python train.py --n_head=4 --tie_embeddings=false --init_std_up=0.0161
MLP neurons of a small language model. Each row is named by its layer, matrix (down: output weights) and neuron, and shows model dimensions 341-511. Each number is 128 + 24 x the weight over its row's rms, rounded and kept within 0 to 255. Numbers have three digits each. A neuron's up and down rows have the sign that makes its largest values positive.
A block is one neuron, or neurons of one layer that tend to fire together. After each block is what it responds to, as a language model described it from the Wikipedia text at the highest values.

L5.down231:137100128124140127118118176146136166089114110159137139140169151105121130126118138152103142134126114182121131123157125105143079140139127095103126166118174080152087130134136118104151158136110087102100188104111139115110116162145122106108102107126157150137068132172087143121089088086114123171154123124131116156093125109156127092120107159128114097104131126149125118108134112088109152111064117182098113085099112113103142098127122083118144101126130146152081092117178132123145156169060165118140142139128121158107136115140
L5.down255:126152108112158124134108143157146156160118156120137108168135150174103141178104153137144133142096124171127126120137112114123138145139146126170161102090094144136079098121121169139124109151143126162119155066162129128109158109134115135155121114099154122105106152137127113128090094079118132154095125114145119124132149145220131125123104111144143129118124127080192164135109133145089159141105203097097106138129092125140163108101101082107137105147131147106126117096145079112131120139136156114139133144100095124080101127093
L5.down350:073129134124119138150123156131135138177101149125129108111156120136111136126148168114171080105137122117116137110129115165133112110140162146164163133135168117107171158100100154138165110160140149149120163139095141151112108129128127136135119157118157133149091161160132158120142083142130127131132183138148160193136125100202140110140105142102177163132070095109115156109104142086078117146099142125157155153141139124109140159138134107134113107150136157134144172097109177134131170134166151123180197162171114120099099131134
L5.down543:142161134151166133171140118099165109129122130109119153115105142108111080148142130130124107129110095129124137157105165138149139110136133142058169153143132172148139116131129110141082125085120113116165132155119130092146134155123136114118164109121169130100140156146140102142157166153115098122134109092083124160132111110110118155139125141120087145155149117050138138149085137172186109170139103119185130119104136123131120102126146139169163094121093127111092124123112080132137138143150181139108154129111121112173097132114
L5.down547:156148161138144106121151145137159096113142126131159164110125135139106099138155166133145099114106127154107166159123112163103171116120159134082089126150172097139129111137156146116165152163135140156119155135125119181101165135156076115125110125148171138124124140115153091156098131155112099080149147126114138126153095129198114156147098112105102099116115076160145141111142151133128129125145159139144102161132159123100104130122124141133168118130150100176117103100142115136130098116139151190129162135123108126131135132096
L5.down739:181122114139152144140116087100154149101151125115149134101159164149113132129102140116087104131121081131129112141087136105141114122076146126071126111145147127159128134119102133124147129174072114136084123117093110064173131105125154103107140101122122120122112122146109131122144172146144133153151129130110132143123107115148125119121150163120142096074167097146144095120104124183093041155139133140121129126104141138122119133169158168122103130146137135128084064159085121090092110112143133138067111156099136129128158147142
L5.down751:140149111153135139121106119148177118151136098140102132154171150098102141117114136145114084110144102132147151104157101156159100134124124152112135140129126141101095162130119180107141136176147133131136100148133161104154206079133130105118157127104083139130112137099095128141122090109098126149093173170150102152111093164185111091142113132094118132152117143145172076175151148103119096122124105100124127150114099144092152124103113082113127147118150109150117146103144106108130157140106191121161154161157128097160105098122
L5.down816:124112129141111147122126109135113125125127121109127122174088123132162080184131157146101123138076124118145117115119142147125106154096132165085139137166128145152131141137120049117111141152102133121127141110126119120160124097142155134101182105094112105134060118097118148123099084108165113131137122096117130119159098140172122129150128115125141094137155131155105109099107113156118163163111134167137177120131131140133139112117158146171096119146140143128109127141153153120173117123127123147100144153163136128146156122169
Year-range en dash. En dashes right after a four-digit year in season spans such as 1959–60, 1989–90 and 1999–2003, mostly in sports tables and lists; weaker on scattered mid-word pieces and apostrophes (It's, I'm).

L3.down45:130089111115128148142140101134120133167158144105089166084160147165117083135151113133156160127136117147123101116114127130178100119143152148183142131097100159085143150179087163134141126111128131096139120127124149122159123160099132130155136145122139118103113119095114091125134167108143139144157084141163084118126098136104127149114090064134117215081091088134167103103123159129124117117148090149097132120089142130153132126122124083135108140139155105143107103120130118152127140137167151147108127085131129087153137106117
L3.down469:132115106137149145153107095127142098078166121096144191129120134132112111157121117131129141134143139062156143105140105109155116132135148120193159132107140072146137100135091140164156114100109179136159122125147135168095077053143127152128138141155145179128138149152141087136156126097113100149157156147122123171140132138108125123125151160086184156141131134082114146115164116169126108144128090121150141110131143164155103179166127140172131094137152127156104125128141148159132107148151098103130134097098157126118096142103
L3.down607:128127144140105174131145135147159157135179115170104108147135125099098133162129092096120131101097114154119153108152143125140138133123168114101092131150100144126111111131122124166094089151132183159154132140096129096096122131110106116105117146138130180124168113095111154156115128143082136097137102118073111076103110133151086152166163116137116149151126129118143129123156138120108102145120128131173108108101139149126093113115132117140158131141131096121124117123143148102119107126113137153087134101123141143152118138145
L3.down755:126171121158146119124103181067144111126097142131149126159091108184128167115149136141155156111100170118148141110131122145143092157135161145117131105133112128146119095121119168158125131153146104165139112123106117104123128129123108116110167130070169057126146094183145170180137164158202139143162109144161152120142140087140138117116104125083110203137143095147150140133127152160112123158123126176157138163108096142122140105115139124168151134141147137176117143125121135143137117163084147114143130154102141103153089131147
L3.down924:103126123116103121155112175130140162166113134136067169109148147134160145156129117109167126141112141170090131128121124121119102113139123148113144122132115080125125121152126087155177140144150153096131081105104139132095168064178153180091151122110159110147190143109110082171102148118089057092128157130123138139145079172219152089119174100094122157100096098108140126122148167118105139139120182120118158162158081121136147151121113154152113105143130146132138116132123145169107145111131155098133127134129120130137100138121
L3.down925:101168111142174142111133150111093126131112113106130089102107081147098089080154141129150115109140111113090076132116145128119129122068148138161150159078133147168168078154096145145143144109155137156159134159168093113132122144120183140115144117130140101127114156143133137108091165134131135133135146116135146125112137108124074117084158148090116111110113182152110079105161153165133148133118135074139128112120119162088092162131153151147093151164105125141152158124112093128149142114092117125129123046102129131101126104132
L3.down940:120139125161162141158139123080108118159118107115116150078154145166109103154120121159127158158149169171116115109163118129138161144139111105118115123138159131217096122080125096134106106124147113147156117146124139142141135115119147150135113126129118072151148142130119091148088142169118085111154179167112119121120082103113116092086148157147153144150113120127178160122133150095150139174161110177115147116131147123086127121167089148121119108140122117137178147152117139135132111093125125149158129157113130111108125137152
L3.down1006:100162108100167116173129125136104126153184159125120135133152133128129083153120081100125128170131121143141147148134106110120139138184097101091134126083116110060110155104199112171126149124170131173169097136131145126151127138146093095125135105085150102124107075153115122125114099139088119134116150128143169122105208111104111094118138138157120098136179120159142118108129156107104157105149142128124125180156149134130104114157180161107143162120098122122138099106072134091145128124171147140128149141130117123122145146138
Piece after capital initial. Word-piece right after a lone capital letter opening a name or word, often foreign proper names, e.g. G-el-een, B-og-dan, K-w-ajalein, B-cell.

L2.down447:133118075132083114179118132142116138130122095139117171122139117147149130149111108117136141095122087102135156143132116083100049128141121128098100103106101177130155131129129099082164160157152092131105159152147125165161122122144129132093128143096104083118129101174120100181165149114091116097116139171098141150157121149194117110172110117162154176092136138112126165145154152136139110151171150079156126145105105124130128106123101102165131165093119102140129116115164172103133091106124126135124106119137123120164113125118
Word-completing final pieces. Last subword piece that completes a multi-token word, mostly place and proper names, in lists and tables: Mary-land, Milwauk-ee, land-ing, hard-ly.

L3.down42:111122139111137134110108164111135149138151159094106100135145159143100180154134110168105108141141129142122149103116091117099155122134103106148119135115114136098105146133117126132136108101117124107112136124128156128138097173158112116136099092091124105144085138145108122144155131169158143147151110132109122110082166142020144119155083138129154075122148146151107108123136147113116114108156089109154162132123145120106130090144139145116150128138161133081141096150119111152141111163106148129168122088163085172100125092143
L3.down63:115122132102181141122115096170135120145093130138115093121129156173101076169108101151107188135139174099135115121149167098098115137111122118139139121151130147105125137117076140141139127095112109098170144137143127119159139148135128124123116148132084105138136116110133113121132134149120154102139099171123136109081141111134130111086144117137117119149084143166161119137143153101156164115182097154095108158179156142156093100149125150114160138109120092149129127113102111177155168154086144135162123085113151079104122130157
L3.down351:155086129120123149095134117127135162093105141148137134120150149101137118075074132118121151165141093121126133101121137141113102130157126123184090121155121143147065108112099074143124120124103144078073113135123118146126089129124119139153132149133088172114121136107120146126118149139163133137102133127123119145148127126107148153111146179138137091093094097103161143156114095107174106118124113110153147091148121129100147170136109138122160134166138167127134140157112096121146168093147202117134126115122128137140098085097
L3.down465:119165149139063114079133143130098109120146107115145094144119132127115156152120105121142145171131126136075155115133084101157144106126110095208145142087175125129110151124098136134147126130114141085140139130161131094145141123138125116184152107107132140107103125146115150136124162132120147122118156131116084143150152131146102121107117113125111129124101154132152163125110103123129089098171162153122085146112132115109177115118077136149151137103135184126112139118100154129120154096156121083100153091167127114119110120129
L3.down588:124128149100127113149116117146132138097108158136124158108172133126103113139125149085140139128156144173156087155110157102169111151097105090110139139130123164125126173094096124126142112179115151084091117118115098122129141139154141092117082104132132097125123121091160096159137123160155139140136119154138115179138118118167168100145118103088125170060092110113081133112119114142120125093097177122177111121100130116146153135130108090116126140136141119169122152128136086156137133133190115131094157143147083122130129135128
L3.down659:121159138111149127141088115136119133108116116150154093158142152162113120123137164091123107146157155118095112107127112109141132138129145119160113123165156106117147091099137113150170126156104124118160116114150122092110116118128096106120143109073154108151108128116126158140151099067120121173133149109155155137096166101208150109115133094162137175143111118109132183124125120121121146143081125149109133118123129127150141166101150144120140152135113141141125093121121133164134180186100116125103180104123144155137146121154
L3.down823:100143114137141146143136102156121173129132130162141133129158171115107090150080145167126174156122114151143149113185148133117147103193088095120115078120125142097167134119141122137081159128139149129122150111096119089136113153124125149172176109097139114128101118132147142123106089126128128144143141109150139147118169098151118104131122138109132130122120159132117120118139103135124131149123151135172090118137123126106115137120127142155181098145161116164156129151135112121147134161167092105182124103133188087084132160164
L3.down1008:091093120129118149108138164118096158116095154160120146138141151115113124104106112137150126076137136110124142182076124145127178165151083067143127164144123120083173145126118088164130122137121172129152117153121174139133146112191100122117111167110130114148125110131097149103095124133168122100125146078115120163145130139137123138145148115118151117169119128115159129127164081101156039178125155116133156167151142102119163157117143128163131112112131141088154139172112113127126124122140161132112079139123121147107187106106
Mid-word apostrophes and separators. Apostrophes inside words, mainly the elided d'/D' in French and Italian names (Légion d'honneur, D'Agosto), plus possessive 's, commas before years in dates, and mid-word fragments.

L2.down39:129130125140120099102072133159129132127123166098129082101117168129150132135116119118150151153126067125190117146130134137118139116156143127115122120129112183151135162151109093135139140074093150132111114102138133131155135088128092144062143136129088113110088128127142146110135113126123136168089120103108130160172123094134113104193074098103159150144136134140085123129135107148110096165122113150140119098099103091124145130131099113143172113155123102134138109107164101145129163121130155174067125109193118128170074095106
Mid-word continuation pieces. Second sub-word piece just after a word's or number's opening letter or digit, mostly in tables and lists, e.g. Botticelli, Lifeline, 1147.

L2.down710:136168127106118165133126102112148154128110126140101126122141142058131126097104125136159122091104121121165122134107107157151105103138147109140117106108114113106070115145112136148156102179132167167107137172126151131137071153129134144141076157114155114155129105132137116140145118145115136143134105126125107127107108097160137122143129126117138136141120111142107134130153161178145123141133098154140126101144085101123105118119129155099129119090130107128104148133150078162174130127183127159162123167140128117142127140095
Second piece after initial capital. Second word piece right after a lone capital letter that starts a proper name, usually foreign or unusual spellings: Dj(ibouti), Dz(ungars), Kj(eld), D'(Aeth).

L5.down0:164117139122143168124114123148139122112151111189125127147125131104146158121125135140144176094153153168126110101117109094124114167144119097102097162133126099173144142120129136077143102173107149150148074116154103155135146154133122164111124144115136136121112105155151114124136146146139124160111157159124121116124134123133116139159095118096134130154164123075153126125133114115110153134112089106136156077136094133115087100119131126121095154122114090087120144144129111155137097142124154118101116133109150150131113079116
L5.down140:139125147132104127176143105164134167095114144125090125113173122118141190128165129164172106151090115118122109098120118128099125186078143104163122130125100067088127152095123113138054115144134107109128154106140110108135137116124106128154127110098126087189153177143129118124133130151135143153164126119152106109116076114150151115127164143157163131110135111117087123143139128120138106079103138087125149132114164099134119145163154134081116173071108116104177114150146165150140124117122083131142118183082121146084085114139
L5.down296:137120101120114104121135103145092142083146146122102138129104122131126132100131108137104126138170113115113143127186122156133163113136115132101148154096114115125152154113087135133150102098173159113143123131125141110115122105129123149155172128089113099063150128122118152119148145171135108114144123108112157165165153121121114114113150145111110148134108120153170115144109116116119165144111103159129129110170139128165084075155142146153168135105146123135155082138135128125096141137122100132124121107147109167111082149158
L5.down416:173105120127119197115099127121108162115143135164158133115098136159142142100064131158175128098136084117084152139125121116137104166118106105161114112104114121124138113091119156132079101144185144128134096120139125111128145091141135164113120154131085089123131099130170137134139131114168125118130103133132123150070111165149118110144156103122098129150163144166115164152138121125110116140138096157128115123140134127146112098143128135081086133131136130168119129097098182162119114120167162134134152083179111139134106129115
L5.down603:118141087086115131091170122125112173148117116066084153106129123179153111139085109149102140107109110122159120057133140136115142172123160136114084100135135118095122101115091140142113190147102097115141140126153098158116090095129149120108120102117130112081167151141131147132130129123150107119135085163103117133110153150126117135144171115133088132132129110124115141157091118128126128123126141109133145136132124106127144145138116142127103101133101094095147130106136162144092113128155142148124127115085143097137127127151
L5.down713:183126122135144129124122123107143137121098128117108153174116110170133073136113114133106115140135101134115130136173178108143172169147110114111150168141099153157137141142134128143111126112110101145106135146147118098118108171096134153106146139131079138107117102111123101099131097122136113073143084133088134125145111123115177120127065147153152116136147116145095134186123106083110118135115088081165137158095129119135095114149142142167148119164132111073120146109137132103120139103151123145161078112074130149105192131116
L5.down948:115126170112127118106112124114138128097114114150104090164129140099149138123165126174070109127101115108165119128153105113165103114114096137107113127137095105102136165165112129122123148179123128062107097105150095108110156133117089104109130145098130165147122130139112140132081135142122124113100130089114128123147125135137100138155097126106125106106103161172115152111117136156112135119081104097150125161120120116134098134125146179116091139115087116144157131116153094116136103134110156155158113160141161140150136142132
L5.down977:101107146090116138149093131114146137106104085118109153101160140145132141157099110174148144107126142164120124104082117101097089143139116135169126117164147104127086134089143150124118095236141104168101139148152119111130133142175121162136135159116121116093097145083148080165134124176136120132130124105148144099115163120128120141151130130102147141114106115077143134140135144144158132161141113126123136112122130108089105099148136147101143105161091154108101147128137149137137128141138125115135145146134117172107124102138
Mid-name tokens before names. Fires inside proper names, mostly foreign ones, and on the token just before a name: a list dash or table bar, an elision like d' or l', or "was".

L5.down262:184145074106145108134122157138103113153090167129156162083134122140133120121133145141123138151127123099122109142085135103168117116072113133131130151147127105117163110129155139151164101160092106088103134126130128142137101146128112176103119108107165140110130098138144133112121117163113098149159141123152135087155119184127120103154156108117139105080137122140128140144133136150090177149115108127130145118111140141123153146169139128103144113134157135098073101113112153087121115124160112147120145058138134101161184135140
L5.down332:183113068124113116129123134133096113146120132112137197108094138132138110107162139120146111099103145110096053118135165125113083184115117097146162133153131146132092130101105110144170121159106164101128133077124107147168153102133132132105128101158115121117118198140123178094113128172101111146167126178131087100137136176116158075120143124160126136079172102153139148129144147110131133142123110135079140141156133146120163155105179167131160108166134118127087127113148097127124125156140151145109134116123144147127131117152
L5.down576:127133127150157108132095119140144145108129147105112097100112140118089077106146115120148159112125134121147137105176145121158115138109161120129178125126138134103111108130108140107115104157147142134112145159186133114128116134114120095161175140138127105154096144107108133133142153135105110151152142116136141170133160126109091129103128129104161131098137138125102136129159096164129170155134125144139113118072183149133116133096121140074147168103149180121119119124145123146095116136108118139140160167095121135143100168160
L5.down605:130115107110141123133126155135120150161113132143103142101120157085137157134133110119138066110107162124105106164060132137109127109159132134119106137137109109164118132123126129152122118133167119099163144105114182141132134151087103126151133096098128095129130150116123088117109079138089152124153137098106128122124142152131181099172142099165144107158134129098132125137129110122163116096122086123104141160114134131094123134119103127165166124117085146130133104134131112126103106121102144127117094082148104165117139138093
L5.down848:110161108100138135149132111134124141134120123127147150142141127150149071144145107076105170134105092121131106111093131118138082139098170148114176117119100096112095109116129109124123107120124125113170150146166123106139146072105152086149135136111159130098152141086089148128124086141121121128147147097130130165111151115151139070123090173141134123084125099124136106103151160128100116113118120080133156125124112139160167149137176141138084128129150128123117056089130132104115132128165126133115145182137119097148143131130
L5.down925:129106063118127099133143106157144150141104156127088138171117102164092077149132096071089145129124118158137125141125138076144107156114199151163125138141152141119145147140109147121102122156149117123157194138144159136129114127143119092164126116093099112142120111125079130085131128129187136150188165124161077149167121105247129122112098137129148123148104121096108156137127135130113161154077130134129127140110161158161104131086143114172121146136165109105136128110154108131164118123147172139153154150116096142125104124119
L5.down984:177164063102121101131133115121110120151102146105138136113110132133178131150129123118139129156118129125118106097117116115105123142147153114130134088129116151135124132120109119136170122094122131094112160109080118133144114114124116125117098093171130113141131108177107127132125103157078119120172109184173130132148109134126118102099145143170143135107166103156127149116091130107107111087105100112104173147131127115125148157152163147098133140142176136077099159167123112142148143127153159152152112138140130147139137114146
L5.down1005:136159079143141132113108142109133107108146129152080156172118139149081124113149153090117075119125147135146151125122127128150130116116098125187150110087107167090100118140135077157138150187139175154119153110120137127126132113116120123157143108127138136115146177132131104121145120126129106084149127145138109105104110121179112146168128123121125098088128121110129150165140127138155154102117114169105142127137133117114111135149167142069169156111172141140186153153157152151156170136122136158105183111152146114136137149164
Proper-name completions. Final subword or word completing a multi-part proper name of a place, institution or person, e.g. Vancouver, Montreal, Arkansas, Lincoln Park.

L3.down236:126171114086129163107093163079143100129120131122142146149157150131152133097114104162175127143139146152144153128115127131147116173173136119132132127106098109108125115155133101102120144126107142134159153126114138106156097092125140174104182100109131108148139086136161113145128161156110114131162087152115105131129160138153091113095095110107110086152124106123108127107130117138090124159136111138096118153178113127119087079159112147147116094126108116131108136117087160160061144114104123114124114118161143113139110148134
L3.down501:135144148102167155072147099141135124194104120121118121118127145115105134170135095128139125163191128108148148132086167128103147158140133098120119131117110138108147125123116163165134105127126137153141111149170163169154104116126170140132132080156105120133184168127141104159183159136120137165135129128099155187115143146092125066168125146146128136166097148108116140101103112113143123157151133107143119157098116075115148155161107120097144074099100162099131095136129098092175105142144167193169175105132150126096128142139
L3.down620:111128127073126135152142127116111104124140117160168131131091120144150136144128146107155121152145150101104144119116124143115108117137104128135136126191081120140106152124153165093145093093094080159120113102118081124115166145153143125138099122175166140183134171131093149128184151103088132104107124125111106157142135177091129110125163122136162126146129134160111125122197142114145125106130111154126138143133120151133094137156136124126131122165125104108116128111116104110134139140121120160161126118088118141119124104143
L3.down715:067134114126085105107087119121154105158123131149112174147153151149122096144142159103092142104112129109124097102110096126130091129133112120134147118138134138148101141121122134130134123133119139147168114105125091128126149067147134155131180109108160114157142082124118125120121120101081147096142134153135105176136146105188104129135152125134101099089144142130110130137127146123106099166130146113115102139156139113122121116115098144081146111124148086140125129124139171106125101154159149089134139149145116113166138127154
L3.down825:135148146137099122131179131099117099170151114100117085168134143145157107109106105103163142150145147110132143102110096110126108153148153146143125112122153131118158129134098135115189101152175157142103102130131156136145152177150141107170129125125128096096151125150100122100150153098078100127158117066136157109104129139107129179148146117179110109151135150143091149120120131160134116126161152146141099118101138185120121135089123118141172108134141129143144172160156141109108130126071109099142151132109159132119108112096
L3.down865:115097171114128113117118128106135099143065123136099127109140134144126113145138146093110132148153102112154118115176117143137124110106098124112146120176127172135130164134117169133094097073152122125088118141101115087137100108104110132113064114162137153085100144130127132108143127133107144143095110136172116158130112125060159144128136154113128153114132125134097174114130130137129155157160123175093121106141132102139102156124131112109155113106112140087168111135153153116171147172141106146123137100161142100149129138154
L3.down935:117110086116132101116131156126159101133091110103153129108091154111121143099143120149155129167164132134103130113136127175124162113108093105164132126143102098137110140125129110155139118181136129141133101115106101154161127136107169077089152107147163108148128136159133156151140151123124153125123129113127144162108133131247137106107095162129151134149164101129130141171092138170108139143175180124110176085161117138126128106144143152105130110102186182153153138121134151110105108119167142143136108157132148122121120081125
L3.down1011:122149123125119119134128119138135131110158136096118100156114142075122122164144080106134077132086086154104127125154141101151096170144144113136130160097121161119105149097085109109141149123159190134198121125107126111140125167152147100173147129134109111130171128134129164170153152123098111186177137137172120129084142109165139145137103103115138110133181152125114095108096138113085123140111174115119106149096107107144145124119088111108178150116168142154080143137102146167105135144095114094118148133132122138126144140141
Mid-number digit chunks. Two-digit chunks continuing a longer number after its first digit, as in 1|15|5 km, 2|11|5 m, $8|15|,530; more weakly, mid-word fragments (ph-en-otype) and passive verbs such as placed, moved.

L2.down652:154149126128114116134136144159115124144136116102118126165106124133144124104109146132118102109122091094108136118096145121130101158104142162113142124118105129099109117139077133085106093053125131161126120143132099144090140110119113119147114153155099152124114180126161123140165091154120120142066124116134125124117164108117158125127069118107160140107150096099130141143126108142169096150101181190113106164177121106128154106111100124125085150139130119106110110109139154132189144138167112173121097122147125093079139090106
Mid-acronym capital letters. Single capital letters inside all-caps abbreviations and codes, after the first letter, such as HKG, HBO, OEG, AIK.

L5.down24:128111074135139117115071148138089103097114128147157140129099136135092111141136119096159083121165164113133152101148062147128137158121114114152114119151110132170120130133137085101160113110133152126118119156169200181155140118127083153124127112148123106147089165115113149110156116123138106170098118131132125127154148120079117117102137141124141121132124101174147144123130101122123113134152111134078150136124146105075116132140123103126123144177106158125114126148126124097121102115141143129136121129144142158142096120101
L5.down135:096104105120103177145142142114166119106100151117175109109145177138125103121184145108152114145098108111115128107163102130130101143158122135124169160125144077115125129115100098161149125100092120166147133140104099088137138168146114131112152151141160135097115140162100143100118116172140110109132110115115127173107150118082136137114090113132127073142134142127125150130070115148086116113115106190136130108156131175142148123154140136115115083152148103156153143154102097164090124141195113154116131115137117121131143101107
L5.down317:132131120138156095159124140142135154118128124142131168116127130105141098129130141128098170106155165080104121118131128104174087144109100118115111105128089079069146115123101154143140128115126122117118163185099166157146153153159152123160177154135162155126095088176115172106141115120138107137128166111091122108093150152122129143132164105142145162111126134121126116151114108158082157105145131158127135088117145129139098156154142125147116126141149114151106145151108112124097121155069115134130098118110154140143124117123
L5.down335:154099142150139126124175116140129120140103149164097140103135151137106098161169068140122177156146125137180166129166105165141113144132110137121171115104129133114136119098103105084144110188126153125157128124116114132145121095123136096145165150134127092147144162119104130126144153136086163156183146102108122121194119137077073115105124128118137116097100141168092139135138148160121156119127127116115136125130155108164102110142089119117122106187079094129124067129159112143152134116167142127071151113115132115092098114105
L5.down454:069104143108153127133118142136114098086130108159134109146111090148124148103080148158128071124126127140156144145153097118137115160161120156146086094125123169105159108080158144151112159055159153142119134106103074158140087119150151137116169163157157152090131167132167131137083101132131163123116129078125172117153130112127149111106089155122094129131089130103142101121105138095154116123105155120147137111173112127154124170140111150159101144139132126108124154155114147165107100151128092115108131097072155115104086108151
L5.down464:097101138147138168100139089138113152093143133124133107112140146152083145150103115146147139129112106140111172166175132109121094109122091092099106107100127122153171141108107185127106118127146108135157094129128153100113111127108113135136100065146143122115141127084165141125137142137186115122137119144072118123175126129137135132113151139102131138136122119097130159184097129107091103112215099144144129093143139076171103182153186146125122168086171131137141067108162105142122103115185152139136144144113115098106122159099
L5.down556:108108144113140118141143092081132159069121113096131137154116123122111102104158098140158124097146146107177104133159120124135152145151130147163141148126119106131152101133190113104129125091115114106110140093087112127157110104128131120133124152158127094122140097155126152140113138160119113153129133106093104162103125085110130174124111144159161140161147063111088154114129099159157132135137121148163147156129101131144153108151124108115144142122140151107101111130081122101141154141127142136119129116082132091109083146106
L5.down754:147088107123136161144089150100145111099165116138113113109114116143101111122128122164125098154116095117133148162144153109116109141064156145120136139105155118172105143151119185136146155172114135099103110167118171139141162114134132146168131107128093136109139119133103121183099078079113088082093125117144068127096097126194145106154158094140090160164122155137134162126138112106105121128107147148129110141135142114160134101170129096120194116126130086077134172134148161126156123141158115110139133142109145175133127104127
Number-joining dashes. En dashes and hyphens right after a number or number word, mostly in sports scores and records (3–2, 11–2, three-point, 22-year); weaker on mid-word pieces and heading words (ceram-ic, Bibli-ography).

L3.down38:146143146117094160170110147135126140106153113156107150101132134139162156127115082104098145102163151187106124100117117183119110074147165132136106122111123099113111124147132096159136183160129138155158131163127118166131119080121138119125121121142128128161145147133096087169130108156104112102127147115096092099099125146202142086136145133159097097151156098113157136152145181114111096140146177102121145151142102129136112124121138104162138095086113076096125101143111153104111131135131129134134130181130114108158124135126
L3.down189:115162157164135113102136104135100149140143111138107137139157157113157135120076125136104128125144143098169092128121141117148138134151170136113104142123144134158120125117145101144151124187121110111149111150141145101125129139127101152142126117139099140151127096141069171166130090130081119111116113143120123127149124126244112192105100124123115139190128131080106117158167118134136120129067114082112108124095136118127111115118125096107138086126091119105128143136121158109140131100150121108131131165085136102134152131133
L3.down222:107102100147113113160133113122134152129108153098161149122118141126119134115123108121155097106126127144108095147114138112184127139149121117133141111091123091125083132147128175146125111152123104165178100090121150125116138154151164153092173126110138128190141140192114150154111095167105123109112127114087150130125116130165126115112151131128083128157140125155135093165109084142136142148107175107157122104138136140113101122130143099147152171173180084124134153127106124142119127114130143097129139166100123136120140127162
L3.down372:202076113154115166150123162155073150103129125149105099101106103121147154181106073111144111064104142151151108098123071136129106127123127102110122136114143119107154092092147157171112154183148107140118149114140119133140136089150086148151120160210128149141108134157136126095128145149111098077138107080097127147096121143190107093134195124119151123099146140135111175107143102117131094116088187126142114149147179123164194130088112149114123145110163106122147110125144090107131143129129145103189095100132084156138132116112
L3.down701:158112127115115082120115181122126129121110168125116123145117128125141136174149139137118132143104116101119105173139149129163142144137122103124129104160135141116148135145090170113132144150095131080174205133149156159138097149146136133084180098095151133111127143139136141103108109076138152143130112095148128148149070161138122113150144110134130138107132112177135130133137086100101095097089168108110123146116179137146130127147115144122134123133149133185136159120140102091117124115144137137148131162142105148102115125110
L3.down785:209096104121108125146123130132145141154113165133128130131092101150155137141158143135135100103162106139111089137114143178106155109125119125086112131132177145129128108128149155139145158218114117124161141119159128142095129122130133164117165104052138146119119138181113129171081120084138125128120149145147103109100105139242122126170166171112100143134148070121159131143144119125106118155114182131135149138147118117128127148168127098161142101098178099168147139162115110105118133103127149101144133169113121134147147150084
L3.down857:187090103111100139173173167125154144151107153092099156118123157188168113142151136081115115120148116125116099112100137119120086115147154120172131086151093132122160112168106152149126117133132149126162132124092080139132119134182144135122137126114143140076100142134135132155175105130122123154155114097158137110086099158142115109108127129119116121088187100162148155111108090159148149138184185139137145142110143120137151187117134133127130127179180109168112143167162094107121110136148135123133155112155137112140181090120
L3.down912:145090150167140152141129107131119147113119096108086116108142155133108136148106088152108130131133120120138117108127120152116091112113141145122124133113151106077130144116104119137138141229140128126117116104135124121116150140164138111154137082112116131118129115105130129091140134114112077103145064093117084152126132089246133074156157115152124146129118108126119161119148076114112121099119198105117153150142165151138116139128087167165124116124166133113122130159092122100139131144100136148121140164116115127145142109158
Ends of attributive modifiers. Final word piece completing a year, demonym or proper-name modifier just before the noun it qualifies, e.g. the 197-7 season, Siam-ese royal, Caribbe-an Cultural.